Weights of a small GPT-style language model, trained from scratch on English Wikipedia.
Architecture: RMSNorm before each block, rotary positions, no biases in attention or MLP, normalized queries and keys.
MLP neurons of a small language model. Each row is named by its layer, matrix (up: input weights) and neuron, and shows model dimensions 16-143. Each number is 128 + 24 x the weight over its row's rms, rounded and kept within 0 to 255. Numbers have three digits each.
After each neuron's rows, "fires on" lists the tokens most often at its 100 highest values on Wikipedia text that the model never trained on.

L4.up459:171126165128111144122145110131175111112118100120100128129106114113176137150166122105100105121157137115147160128114126130134154117111137116134157148112119146154103096131090147107147151124132112160148182103105143138148104115141106161106081142118125122122139105135188147095171161155129100129144171133158112129125100114152105173094127125143124122176138116066094162169129113143142144130157
fires on: "m", " such", "u", "se", "ollow"

L4.up413:139124116155123151120117159197179136103134092098123115117109101131149128162168121112116163099128118091124140116114083090117145124107130105175123119151126136146147135092093160131110163110131166119172141152129138099120118111127122108104144104090125169165122095118119163145122164144142092135150109148082127111133145114115140116164149111126148123093180118133130138116120115173095160109081
fires on: "on", "e", ")", "le", "6", "n"

L4.up441:154139146143101146141117114119151109118167133176106151131148105125169164141083135145150131145133117097141118137089114126133159073157154133146124098110137147120157090127149137159134150116149124142099054115140115151116174141126133105144179133151163103108144149162138182098159123084115088117117120131117121079136126136157129133163120097164127130139159129105128165110121172104160170152106
fires on: "ic", "op", "n", "il", "ra"

L4.up611:106136116091096143120119114078114136102153090128109126137093150116147076160140126117121124147139075117145116175119155094095137120115124094125158165110139164099149129131143158141111136116146165095106108113143094153063131130127123131113118129165120131107118152140080156122152140129150078137102119152100134117088108098156110157162137130118149077090153100114164097131151144120131103145154
fires on: "ot", "ad", "al", "ther", "and"

L4.up234:130115152122136168119146132107126094121145077126115152150092120165076111135109109141156159109102074163152105148115105148080105122154120120114114146145164135149138159121123174137109156088128128125172163156122163167122136160110093175140114114144160155149149135138111125141144154115182131147111129129159100140163144166163108133111130103143120171120142149154103113123126086126151132151069
fires on: "ot", " not", "ay", "ov", " found", " is"

L4.up180:115114108131116156111152117135159144128097122142115170132125099075115108145140119090134123090053105132109139147140108116136169113097072153137157160107128106170145144116171154095126123187116156087132130157158130130113136106092136124078129152135107108116107127179151169134092104130125147119123142114165114115129136139122135133142143107112103112136141129126122109138131091126113151175136
fires on: ".", "a", "ul", "ir", "k"

L4.up179:128095085122127142135159134090140126096128128116144154091135130152159104124132130147125135117134172169150095116136137131162161120111082168173126138110098159192125120110159112105120112088133122132122161147157143094138105114112096176165122142125113146178128147100109139100127156118108102153131153120120125102103159088108095077163137171145139172117106105133147124113158119122136113142144
fires on: " sp", " sup", "ir", "s"

L4.up577:118119125147125160133111133147168136146110116158096093099100168108119118111152108110113102096152154106136122124155113136155118090157124163074103161077100145117120058136113121140177120100162110126117092117141142166124179121112179143123126122116109128114075136128133146151102097132130142099158094137143105124117151157161095111140132164096173154136133131137145123165130176110127129139122
fires on: "r", "h", "ir", "os", "ant", "iv"

L4.up293:136155112149102145141105174136123112167177151118138113125158127162121085137126126108152098084109106158120169082154156132111134182137152121130123100119131117164152153116134116151115091171177139113155132135131130159125106106134092128169127136162144127132148115093126089137137103134130147124169145152120098106113132154125141128126111117157182117164108132120117128096142125117128171093057
fires on: "ers", "m", " h", "or", " to"

L4.up305:103141153138126143149093145133111123123167114106129139156145137110132142177127103168128151119110121123110124097149112112131113147173112103126097103141116150095152121095108078118117148134141102134120146125107092130066153151132117158110109145122122126132110138109140120139196135091138121168107135135160116111125139133174106107143123149113101122159136137159131123129125091074099114103170
fires on: "anc", "il", " April", " May", "bum", " August"